python train.py --hidden_size=320 --hidden_act="tanh_gelu" --norm_eps=1e-05 --qk_norm=false --init_std_qkv=0.0287 --init_out_by_depth=true --lr_mult_qkv=0.5 --lr_mult_o=4.0 --lr_mult_down=3.0 --lr_head=0.00381 --final_lr_fraction=0.0 --batch_tokens=65536 --doc_mask=true --max_steps=4816
MLP neurons of a small language model. Each row is named by its layer, matrix (up: input weights; down: output weights) and neuron, and shows model dimensions 112-175. Each number is 50 + 10 x the weight over its row's rms, rounded and kept within 0 to 99.
After each neuron's rows, "fires on" lists the tokens most often at its 100 highest values on Wikipedia text that the model never trained on; "fires before" lists the tokens most often just after its 100 highest values on Wikipedia text that the model never trained on.

L7.up584:51 24 39 43 53 39 32 65 63 67 53 48 50 43 47 45 52 49 41 50 52 41 51 53 31 48 51 56 39 37 57 46 56 63 42 49 45 57 52 55 54 40 51 53 69 40 45 42 45 55 57 63 47 41 52 56 34 61 45 46 49 70 51 45
L7.down584:41 54 35 46 29 64 61 52 64 45 51 54 58 68 37 48 50 46 62 48 46 39 50 41 41 55 45 63 40 43 47 62 63 65 63 54 47 80 48 70 31 48 57 59 55 67 63 59 41 41 39 57 42 48 51 57 65 53 54 49 61 44 53 35
fires on: " ", "0", " August", "2"
fires before: "2", "1", "0", " ", "s"

L7.up305:27 46 54 26 48 54 59 50 45 38 52 59 54 36 42 51 50 53 56 57 48 48 64 64 54 49 66 53 50 65 47 57 41 64 43 40 50 66 62 70 47 45 47 55 58 53 47 38 45 59 60 58 41 54 38 45 58 55 50 80 36 46 52 55
L7.down305:43 49 51 43 40 59 46 62 55 65 43 47 67 52 42 35 49 64 45 56 46 46 41 49 41 49 45 42 52 52 64 53 47 48 27 69 36 30 37 46 60 35 41 44 50 61 44 41 44 42 51 37 49 44 57 57 57 57 25 56 58 47 46 54
fires on: "---|---|---|---|", " career", "|---|---|", "===", "==", " of"
fires before: "\n", " |", "---|---|---|---|"

L7.up66:29 73 63 52 50 41 44 66 48 50 52 47 49 50 50 51 52 44 45 48 53 46 35 37 57 46 57 37 32 54 38 44 43 46 61 52 34 48 51 36 41 53 53 51 47 50 38 43 50 66 37 47 60 57 56 53 47 32 58 47 51 51 33 39
L7.down66:66 40 36 53 63 58 58 50 55 53 40 57 52 46 42 48 43 46 64 61 53 54 58 45 48 47 43 62 48 42 52 54 50 56 62 63 65 51 43 50 61 50 50 62 59 41 63 46 52 48 76 53 53 56 27 49 42 38 34 64 27 49 43 45
fires on: "1", "2", " He", ".", "N"
fires before: "0", "9", "8", "C", "ino", "3"

L8.up704:53 58 56 67 57 57 55 43 48 60 74 60 70 55 53 44 47 48 56 28 60 37 38 53 52 44 61 45 55 62 45 55 53 58 53 50 57 52 66 39 69 53 34 63 64 59 44 30 53 46 46 65 36 51 61 45 45 50 55 54 59 37 46 51
L8.down704:48 52 47 45 33 46 37 26 55 36 50 44 53 46 48 44 57 56 56 48 60 32 63 29 56 53 49 40 55 45 49 48 54 53 71 49 54 45 66 38 53 48 35 46 79 45 48 49 46 45 38 58 54 82 66 35 57 72 50 47 64 46 58 51
fires on: "2", "1", " in", " of"
fires before: "0", "9", " ", " the", "8", " Scotland"

L8.up991:57 50 62 66 60 64 34 53 53 51 39 40 55 66 41 31 50 55 35 47 43 60 60 49 53 65 50 61 33 53 37 55 54 47 38 62 65 68 38 41 43 63 53 58 67 48 34 48 66 37 38 40 61 53 60 39 62 50 54 65 52 47 58 58
L8.down991:40 52 68 54 48 56 31 50 32 74 52 57 63 64 54 67 44 45 52 40 59 41 55 41 64 41 60 66 40 34 30 36 61 57 63 50 66 58 47 49 27 51 56 50 57 59 68 44 64 53 44 34 72 57 56 54 40 46 47 48 72 61 57 57
fires on: " |", " in", " In", " of"
fires before: " ", " the", "\n"

L7.up255:41 58 58 45 46 44 55 66 49 41 35 52 57 46 48 34 75 52 61 59 55 78 42 50 61 57 38 47 58 68 48 47 57 66 64 54 50 45 54 62 52 44 47 51 56 41 47 55 50 65 52 45 52 39 52 60 52 36 59 46 70 58 63 51
L7.down255:53 54 45 52 55 47 55 36 42 53 64 48 55 55 43 52 54 62 45 60 48 47 60 46 49 51 60 48 68 56 47 51 39 50 28 40 34 44 37 41 45 54 56 58 42 58 39 44 49 43 42 51 65 46 34 38 36 50 37 66 56 27 30 48
fires on: "\"", "2", "'", ".", " Year"
fires before: " |", " (", ";", ",", "."

L5.up150:50 44 46 56 38 52 63 55 60 57 51 39 59 43 30 48 47 67 54 49 52 60 48 56 51 53 40 39 34 52 50 55 45 48 60 50 61 54 54 58 54 71 61 48 26 54 50 57 57 44 41 52 62 63 34 52 51 38 55 46 75 66 42 65
L5.down150:46 57 58 67 48 61 46 63 45 53 57 54 47 48 68 41 59 42 55 32 40 56 47 52 47 51 63 28 55 35 51 35 48 42 49 51 39 51 58 62 45 46 32 69 66 57 47 64 42 60 56 35 48 31 43 57 49 46 58 62 40 62 51 71
fires on: "\n", "D", " ", "7", "9"
fires before: "-", "\n", "8", "7"

L7.up679:48 51 47 57 39 47 53 46 58 49 48 48 66 49 61 67 58 39 34 37 42 45 66 42 46 44 47 53 34 54 53 50 52 58 51 41 52 35 45 51 56 55 33 69 56 39 48 29 68 50 54 50 32 73 53 26 46 31 51 64 71 54 59 54
L7.down679:46 46 48 52 54 51 40 61 50 56 49 49 58 39 49 51 46 55 57 53 53 43 68 38 47 52 23 37 56 57 66 45 40 42 44 42 50 49 39 36 44 53 30 58 59 45 50 43 50 68 52 28 40 63 40 47 49 47 57 56 62 53 48 61
fires on: " in", " on", " from", " until", " From", " the"
fires before: " ", " the"

L7.up1060:43 44 46 44 59 49 51 35 62 56 28 57 57 59 37 51 48 48 69 41 55 53 49 53 45 43 49 62 58 51 50 47 37 41 59 66 53 36 33 43 53 42 55 61 67 53 47 42 68 62 47 26 30 66 39 64 63 39 56 50 75 44 63 49
L7.down1060:42 55 46 41 39 60 37 55 54 65 51 66 55 57 65 58 35 59 34 28 31 43 58 61 62 50 71 29 46 50 57 49 59 57 67 51 50 49 50 58 36 39 57 59 62 40 44 22 41 44 46 58 61 48 52 44 54 47 51 61 64 65 51 37
fires on: "'"
fires before: "s"

L8.up1017:36 35 53 57 52 47 58 73 62 41 72 53 55 47 66 57 53 49 41 52 56 45 52 60 30 50 60 45 26 56 40 45 32 43 51 48 54 73 58 50 52 60 51 41 46 46 44 51 61 52 63 52 52 61 42 56 42 47 57 49 46 52 61 35
L8.down1017:43 64 42 49 68 59 51 56 49 40 60 40 22 47 61 53 38 58 47 65 54 54 60 54 47 48 53 53 46 42 54 50 52 51 42 73 50 48 57 37 44 37 69 53 59 60 35 66 55 54 45 51 42 33 47 41 39 51 29 53 45 54 59 51
fires on: " ", "1", ":", "4", "\n"
fires before: "2", "1", "3", "0"

L8.up525:35 42 52 59 48 44 52 55 41 65 52 41 56 44 61 64 75 47 44 47 50 42 59 43 49 46 48 59 46 61 51 56 35 54 50 29 54 42 59 48 53 57 44 70 55 48 43 38 62 65 39 49 54 71 52 41 38 37 43 64 74 52 36 56
L8.down525:56 30 47 57 33 67 57 45 39 58 44 47 64 67 21 48 47 59 52 57 41 43 69 47 55 42 57 30 56 51 58 47 40 63 53 47 57 59 54 48 41 44 47 42 66 40 48 45 62 48 43 51 66 56 46 35 54 52 60 59 42 44 52 56
fires on: " in", "0", "2", " |", " from"
fires before: " ", "0", " the", "1"

L7.up1543:52 65 58 39 38 53 54 64 44 57 49 51 69 49 54 53 71 61 53 29 55 51 50 64 66 58 45 47 47 67 50 45 31 41 46 64 56 43 46 29 26 43 49 52 47 60 62 53 62 53 51 35 39 52 43 46 57 26 57 34 67 57 62 52
L7.down1543:44 71 49 51 41 42 48 66 44 35 65 56 54 58 73 52 48 48 62 53 74 42 37 49 50 51 41 42 53 69 52 60 42 37 60 39 52 44 64 41 45 44 48 56 51 44 46 50 51 68 42 27 52 49 31 48 52 27 62 52 58 41 52 62
fires on: " on", " over", " in", " On"
fires before: " ", " the"

L5.up575:32 41 60 63 54 53 62 40 45 67 51 46 55 45 55 36 44 40 58 60 56 50 58 56 41 60 54 62 50 45 47 39 44 46 64 46 54 31 59 42 43 64 53 39 71 72 28 59 60 44 67 46 58 26 35 49 52 67 47 54 44 46 55 52
L5.down575:51 57 32 24 44 55 58 53 52 57 66 74 51 57 62 50 52 51 51 66 43 21 38 33 31 40 47 42 55 56 57 39 58 48 48 45 48 40 38 68 51 57 57 45 51 57 42 57 54 57 58 54 42 54 47 56 61 39 55 46 51 59 64 46
fires on: " ==", "==", "===", "pos"
fires before: "\n", "e"

L8.up1445:51 44 53 47 46 58 63 50 44 58 46 59 48 41 62 32 52 55 42 51 38 64 76 58 42 51 29 52 40 37 45 38 30 50 54 62 49 44 50 53 58 48 50 44 47 48 30 48 56 64 56 41 52 49 42 71 70 45 58 49 52 43 44 69
L8.down1445:53 60 55 49 40 69 48 59 32 26 57 55 30 31 47 48 55 66 53 32 42 44 44 32 51 41 29 55 48 32 54 41 54 62 45 65 36 46 38 51 41 47 52 39 34 48 55 35 30 49 43 42 42 52 55 59 32 60 47 50 58 48 44 40
fires on: "\"", ")", "."
fires before: " |", " (", " and"

L5.up1127:39 46 51 36 67 33 58 65 65 54 50 59 50 38 44 60 53 43 44 63 42 60 31 56 26 34 41 52 33 60 58 47 31 43 56 49 62 63 42 49 46 53 53 47 50 48 32 46 56 42 63 46 35 68 50 55 59 40 48 41 49 51 35 55
L5.down1127:67 56 49 48 39 46 66 60 44 50 57 56 61 44 65 45 44 41 59 43 58 41 46 45 47 41 36 48 55 37 58 55 54 58 50 55 54 46 57 56 37 49 30 53 50 36 43 53 52 66 47 63 49 58 54 63 54 51 66 60 54 52 60 48
fires on: " ", "2", "1", "0", " of", ","
fires before: "1", " ", "2", "0"

L5.up844:46 55 45 23 46 56 55 47 57 29 61 55 51 53 56 37 45 56 41 53 51 47 33 51 53 42 49 54 53 32 36 54 54 64 72 47 39 53 57 49 53 63 51 26 38 54 54 46 42 30 56 50 40 60 60 46 54 44 52 55 58 51 29 47
L5.down844:50 57 62 48 57 46 52 42 36 55 46 46 43 39 61 48 52 59 36 61 40 40 52 34 42 51 48 58 54 46 31 55 47 44 71 42 56 55 49 63 36 47 57 56 46 31 59 62 63 44 70 54 43 59 55 66 41 49 56 59 48 37 39 75
fires on: " |", ","
fires before: " ", "\n", " —", " and"

L8.up229:45 41 49 40 42 45 58 70 49 44 40 47 60 39 45 40 48 59 51 32 60 55 61 59 43 59 35 58 43 57 54 50 45 53 65 48 53 41 32 46 49 70 62 48 57 42 69 41 41 40 63 43 44 67 55 68 46 55 56 57 46 60 33 63
L8.down229:44 55 58 38 57 44 47 54 59 64 48 52 49 53 51 40 60 70 50 43 58 63 38 41 73 51 51 59 41 45 64 52 50 45 50 59 51 43 49 43 43 40 36 55 34 58 48 60 57 53 59 52 52 58 48 50 43 57 61 54 40 52 43 55
fires on: " ", " (", "–", "1", "-", "\n"
fires before: "1", "8", "7", "9"

L8.up441:50 40 72 41 54 60 58 63 47 45 48 56 47 32 48 53 50 55 45 57 50 56 66 29 26 57 62 58 61 64 30 53 43 37 45 69 40 46 53 57 50 42 48 44 65 38 49 40 44 47 66 51 49 61 51 57 68 61 45 49 46 54 44 39
L8.down441:46 70 51 50 61 66 54 65 53 55 58 49 43 47 47 40 47 73 46 39 40 61 58 51 67 60 33 38 35 31 36 63 67 70 50 48 60 47 33 48 57 51 55 45 41 55 38 52 54 63 52 47 50 36 42 50 47 46 33 56 45 39 55 56
fires on: "2", " ", "1", "4"
fires before: "0", "4", "2", "6", "5", "1"

L8.up691:62 65 28 54 43 42 48 54 53 51 29 32 69 67 37 44 38 42 51 57 74 43 35 50 54 43 58 66 62 50 48 55 40 36 35 44 39 73 54 49 52 79 43 44 44 50 65 40 58 60 47 34 41 36 43 45 56 40 52 64 53 39 52 58
L8.down691:28 43 46 65 52 40 58 45 58 59 34 57 71 45 54 60 38 44 57 56 27 50 68 68 57 57 59 48 57 51 52 48 63 47 66 37 52 48 48 59 48 58 31 71 57 50 33 64 49 59 40 54 23 60 53 44 55 36 64 62 51 52 48 47
fires on: " ", ",", " of", ":"
fires before: " ", "1", "2", "5", "3"

L5.up646:38 60 37 54 48 45 44 45 56 49 27 57 39 51 44 54 74 50 62 49 58 37 44 51 60 40 45 54 36 52 47 60 43 56 51 37 48 54 27 63 47 56 46 54 53 57 58 32 55 54 47 39 48 35 43 59 58 55 49 54 30 45 47 44
L5.down646:46 47 56 62 72 33 53 50 36 49 48 46 47 45 57 50 48 68 59 37 52 42 37 55 43 35 38 51 60 46 41 48 56 37 49 49 51 39 36 49 42 65 32 62 61 62 62 37 68 39 52 42 51 51 50 65 51 73 54 38 49 48 61 53
fires on: "–", ")", "1", ").", "0"
fires before: "2", "1", " \"", "\n", ":", ")"

L4.up22:61 32 41 30 45 59 69 55 54 63 52 55 53 51 63 50 35 41 57 53 61 55 46 64 44 54 49 48 53 55 54 29 59 37 46 63 53 47 47 51 64 63 40 85 46 51 68 31 65 35 37 40 48 58 39 65 57 55 32 53 57 35 61 24
L4.down22:62 53 54 46 46 36 70 38 54 46 59 54 36 58 53 47 37 46 36 44 51 53 61 45 52 42 56 39 47 59 53 47 62 43 56 69 39 40 60 43 35 42 58 56 77 59 47 50 56 64 45 41 25 53 45 53 51 51 39 60 69 52 58 53
fires on: "'", " Le"
fires before: "s"

L8.up1289:56 37 44 29 55 54 45 61 65 59 54 61 43 46 62 59 36 54 52 54 50 45 45 29 39 35 43 46 50 34 48 64 61 57 58 40 69 63 47 49 57 46 35 42 49 51 39 57 58 60 50 72 31 55 54 53 57 57 56 58 48 60 18 40
L8.down1289:43 49 36 40 64 53 61 61 48 52 53 48 58 61 50 52 37 55 50 46 51 34 43 68 67 49 54 53 35 41 62 65 51 70 46 55 42 47 41 56 46 36 45 45 50 42 34 55 27 47 47 52 44 36 50 59 51 74 49 35 58 61 41 52
fires on: " "
fires before: "1", "2"

L7.up564:38 49 48 47 47 42 53 48 67 42 38 53 43 51 49 35 63 52 52 63 54 47 48 47 45 59 64 57 53 43 42 52 50 36 54 55 48 46 54 28 55 49 48 40 52 62 63 54 63 43 45 47 47 52 39 60 40 33 52 39 54 49 44 63
L7.down564:55 50 51 51 38 51 51 61 61 46 47 43 25 45 50 49 56 55 43 38 57 47 63 38 53 41 54 54 61 30 48 37 64 43 53 46 50 40 50 46 55 57 69 40 59 72 65 52 88 49 54 48 41 44 31 48 38 60 41 36 59 59 62 53
fires on: " |", "===", "---|---|---|---|", "==", "\\", " ==="
fires before: "\n", " "

L8.up63:34 49 44 31 33 44 62 49 42 39 63 46 56 44 56 54 40 56 53 59 41 66 46 55 55 55 50 55 48 47 39 50 41 58 50 26 47 58 45 40 57 60 43 31 43 41 44 55 53 50 43 56 53 59 49 49 49 24 63 64 53 45 42 47
L8.down63:51 52 59 65 28 49 30 56 49 51 52 62 56 60 70 63 60 55 51 45 62 44 60 40 53 58 36 52 56 34 45 38 42 51 46 40 55 50 32 33 55 56 40 57 45 46 61 37 43 33 54 50 47 51 32 18 41 41 59 57 39 57 46 54
fires on: "\n", ",", " |", ")", "7"
fires before: " (", "\n", "|", "-", " "

L7.up1338:32 59 53 33 54 26 52 47 61 47 49 39 52 38 55 63 50 50 44 35 53 49 59 42 50 57 51 65 52 54 61 47 55 47 42 44 61 48 48 41 65 58 45 54 64 56 46 45 77 50 39 41 59 58 36 63 62 55 40 43 47 50 56 64
L7.down1338:43 61 46 37 54 52 56 44 48 45 46 58 35 49 51 60 69 71 46 53 44 42 64 51 49 47 37 57 37 53 54 59 47 40 62 49 60 49 56 26 41 47 54 46 70 44 49 52 42 55 55 50 51 43 19 57 37 46 64 55 41 49 44 46
fires on: " ", "tro", "1"
fires before: "1", "2", "vers"

L4.up441:43 57 38 57 55 41 39 50 50 57 54 63 53 51 51 58 63 39 50 59 53 48 42 67 44 52 31 57 52 41 59 34 42 61 53 52 38 45 66 43 58 46 39 52 58 61 44 34 42 38 49 43 50 50 55 73 52 53 36 51 36 45 41 82
L4.down441:61 64 43 51 51 41 74 55 42 42 40 28 52 49 51 57 67 60 52 47 47 40 41 56 27 26 49 46 57 43 50 46 55 47 57 67 45 47 45 55 47 66 59 59 63 52 46 42 72 50 55 49 51 47 43 30 56 49 42 46 44 49 55 60
fires on: " |", ":", "4", " "
fires before: " ", "\n"

L7.up318:52 58 73 34 56 53 54 64 58 40 65 39 36 44 52 48 56 49 58 43 65 54 75 61 38 43 52 26 43 47 53 33 44 60 47 60 52 59 61 62 51 62 59 48 64 51 39 70 49 35 43 59 46 33 48 45 41 52 31 56 37 41 47 36
L7.down318:69 63 47 42 49 57 65 51 41 48 48 56 47 48 59 56 55 33 46 40 48 59 44 66 46 52 34 51 49 61 50 38 47 27 64 74 56 62 46 45 41 49 62 42 43 49 62 45 60 57 66 44 35 56 50 44 52 58 58 43 73 61 52 54
fires on: "\n", "1", "3", "+", "4"
fires before: "|", "2", "3", "5", "4", "-"

L8.up1254:54 72 66 21 28 55 39 45 53 58 63 46 61 36 50 44 54 64 54 52 61 49 43 64 49 55 52 61 36 58 50 69 36 59 57 56 54 41 58 52 43 48 46 50 58 50 63 43 65 57 34 37 43 58 62 51 42 41 45 61 47 49 60 50
L8.down1254:85 46 47 35 43 44 47 57 60 63 42 61 44 60 61 54 52 69 51 47 49 52 49 46 50 33 41 43 52 41 48 49 46 66 49 61 66 43 34 55 63 40 69 68 38 54 45 46 46 60 41 51 65 55 42 55 43 45 36 62 67 61 42 59
fires on: "5", ".", "0", "1", "8"
fires before: "7", "6", "8", "4", "9", "5"

L8.up221:32 47 53 46 49 47 44 55 70 34 58 31 52 55 69 31 46 40 63 36 49 37 35 38 42 49 44 61 52 57 59 64 42 38 49 72 45 54 60 48 55 51 58 65 50 30 66 50 52 49 54 44 49 47 23 50 53 57 58 42 50 52 44 71
L8.down221:36 54 56 46 85 40 54 39 61 59 71 60 47 56 60 54 55 49 50 50 57 62 62 38 53 61 38 40 48 57 41 40 60 36 40 53 51 47 24 55 35 46 70 53 68 67 60 32 44 51 44 48 45 50 45 46 61 36 43 36 46 32 40 76
fires on: " ", " (", "–", "1", "0"
fires before: "0", "1", "2", "3", "4"

L7.up592:38 64 44 48 43 49 72 49 70 44 56 40 46 65 46 48 49 67 38 35 56 53 44 53 38 41 42 49 49 33 53 62 40 60 48 47 47 77 47 35 38 50 54 64 46 52 51 49 34 59 29 49 56 52 51 58 42 54 36 48 51 62 47 49
L7.down592:47 50 35 46 48 44 47 47 55 56 54 37 44 44 60 27 42 53 35 38 55 51 47 53 60 51 61 29 40 53 65 59 53 60 52 48 51 65 51 56 51 57 57 44 45 52 53 55 49 47 65 44 58 59 36 51 59 62 50 55 35 51 34 38
fires on: "\n"
fires before: "-", "\n", "|"

L8.up1027:25 60 43 51 56 45 41 46 53 51 46 58 66 47 43 71 60 50 49 37 38 34 48 56 54 40 60 33 40 37 56 54 37 48 45 39 55 55 65 40 73 44 32 51 73 46 41 42 54 44 58 48 48 44 55 38 70 46 45 50 51 44 47 58
L8.down1027:35 68 48 56 53 32 30 56 40 37 48 55 57 39 48 60 49 45 59 48 33 41 50 35 45 41 49 51 50 47 77 47 49 61 60 43 69 60 66 58 60 47 31 48 50 49 41 48 51 49 60 40 47 48 50 48 69 50 58 51 51 44 44 63
fires on: " ", "1"
fires before: "1", "2", "9"

L7.up484:43 63 48 54 47 53 49 50 72 37 48 44 66 61 57 45 63 49 30 55 55 47 44 65 50 44 53 48 38 52 44 45 44 57 50 47 46 25 66 48 52 43 58 52 47 44 62 39 42 61 50 36 62 37 55 41 45 28 48 49 44 73 51 68
L7.down484:52 62 51 42 54 50 49 45 51 49 52 47 33 56 47 65 41 61 58 41 54 42 68 48 57 61 60 72 45 54 50 57 76 41 45 60 53 56 47 44 75 68 50 50 57 37 66 36 40 42 52 70 39 66 42 47 58 56 38 41 58 46 41 40
fires on: "0", " ", " (", " and", ":", "1"
fires before: "0", "1", "2", "9", "5"

L8.up690:38 33 34 43 49 42 39 56 47 59 58 54 66 52 49 31 53 39 49 53 67 53 53 31 44 57 52 48 53 49 58 54 46 47 69 61 42 42 41 37 66 51 66 60 47 55 45 51 61 46 52 50 51 57 40 50 37 42 52 56 37 48 51 45
L8.down690:43 32 55 55 51 65 53 58 67 54 56 53 50 48 36 37 42 53 28 54 42 49 42 34 30 43 37 51 49 53 54 39 56 35 47 39 51 49 55 52 46 39 40 63 37 46 60 39 62 64 53 65 45 58 53 61 53 49 32 55 52 44 71 50
fires on: "0", "1", "2", " joined", " St", " K"
fires before: "0", "1", "2", "SA", " the", "4"

L8.up521:50 44 31 42 64 40 47 36 57 54 60 50 50 50 47 39 60 61 48 52 42 29 45 48 42 46 46 59 42 51 38 44 55 57 69 38 55 50 64 31 49 50 57 33 53 53 49 43 53 39 56 65 62 54 36 77 55 46 45 54 50 65 57 45
L8.down521:31 57 37 55 51 60 49 55 49 43 46 60 44 40 43 54 53 58 69 43 46 49 47 55 42 50 41 45 43 41 44 51 36 35 44 46 51 55 58 41 49 61 57 52 46 55 52 43 49 44 57 65 52 47 49 47 57 55 41 51 52 41 55 41
fires on: " |", " =", "---|---|---|---|", "===", "\n", "=="
fires before: "\n", " "

L8.up1593:46 56 45 65 44 50 40 54 32 61 43 64 56 56 48 59 37 55 48 43 52 37 56 43 54 43 40 42 50 50 34 60 61 54 65 53 59 47 47 45 36 60 43 55 59 38 41 55 46 80 34 54 33 51 38 48 51 65 51 70 51 68 47 45
L8.down1593:82 37 41 41 41 44 69 55 41 37 53 55 57 62 54 42 52 29 77 42 57 49 45 66 72 54 54 42 42 63 50 47 47 64 33 46 37 54 45 49 44 57 54 51 69 53 45 44 42 43 75 53 46 47 54 72 49 39 40 58 75 42 20 54
fires on: " in", ":", "In", " In", " on", " "
fires before: " ", " the"

L8.up271:41 40 49 34 47 54 52 36 53 59 37 52 54 41 54 30 57 49 58 56 48 47 45 43 63 58 43 68 40 65 56 28 60 45 51 50 44 56 52 50 43 41 26 54 65 68 46 67 45 49 60 53 62 48 39 52 41 48 43 46 60 45 49 49
L8.down271:56 56 46 45 51 53 53 56 43 39 47 53 43 41 40 55 47 40 45 48 47 61 33 49 44 60 52 60 65 45 51 42 58 69 40 36 38 53 55 58 53 52 66 51 60 67 59 39 61 39 48 57 35 45 69 70 57 58 42 38 56 42 39 40
fires on: " |", "---|---|---|---|", " =", " ===", " "
fires before: "\n", " ", " Fe", " Male"

L7.up154:58 51 48 49 61 54 61 53 54 45 49 56 59 41 48 43 50 40 60 47 60 36 54 34 30 47 58 55 54 39 48 62 37 40 45 41 72 42 49 44 55 57 34 41 51 46 38 55 37 65 42 46 56 36 55 56 41 47 62 52 49 64 50 66
L7.down154:37 53 38 33 46 59 61 55 64 50 49 43 39 52 55 55 46 48 59 48 36 51 45 30 55 50 59 47 46 47 55 48 58 46 52 49 48 44 66 56 51 59 32 36 44 48 46 73 44 37 43 60 73 56 42 55 50 43 53 55 52 54 47 56
fires on: " ", "0", "9"
fires before: "2", "1", "0", " |"

L7.up1417:45 42 55 44 58 54 54 53 57 44 41 55 43 53 44 48 44 46 53 58 60 61 49 39 47 57 37 54 35 55 54 65 63 22 46 49 54 54 38 42 47 65 58 58 55 51 34 58 45 42 47 40 47 50 21 66 54 30 39 65 36 59 50 47
L7.down1417:48 60 58 36 57 43 53 68 42 57 27 56 48 51 45 30 49 47 41 38 57 33 34 46 57 43 47 54 46 58 41 32 54 58 43 45 55 48 59 66 36 54 37 59 49 43 70 52 61 50 43 51 48 63 36 45 38 51 22 45 63 43 58 50
fires on: " |"
fires before: "\n", " ", " track", " Episode"

L8.up144:33 63 44 50 31 44 56 60 42 46 45 61 53 53 57 60 59 52 45 51 44 49 38 61 46 43 52 62 64 36 47 62 74 40 29 48 29 53 50 28 59 38 39 34 57 68 46 45 31 55 44 50 48 54 28 52 68 57 56 48 75 45 35 46
L8.down144:47 54 54 45 65 43 50 64 57 52 47 60 39 45 61 42 58 48 33 55 45 51 40 50 47 24 55 45 58 31 45 43 66 47 51 43 53 54 39 67 42 56 60 49 49 64 35 39 47 49 50 49 52 52 43 55 37 35 29 50 45 50 45 49
fires on: " =", " —", " politician", "\n", " ", " |"
fires before: "\n", " (", ";"

L7.up978:48 39 34 60 53 38 39 55 35 63 28 47 77 50 48 51 52 37 51 36 33 60 55 37 50 60 60 46 31 44 47 53 40 58 68 52 55 65 50 51 40 54 53 69 65 49 50 48 61 52 44 46 50 36 48 52 54 71 37 51 54 61 36 61
L7.down978:48 56 41 43 58 40 50 55 50 50 72 46 59 44 49 51 26 52 44 53 46 49 55 43 66 43 44 43 36 45 44 52 48 12 55 42 44 42 32 33 36 37 58 49 62 63 42 50 64 43 66 44 50 51 40 57 64 49 52 63 45 31 42 50
fires on: "1", " ", "P", "R", "o", "2"
fires before: "9", "1", "N", ".", ":", "0"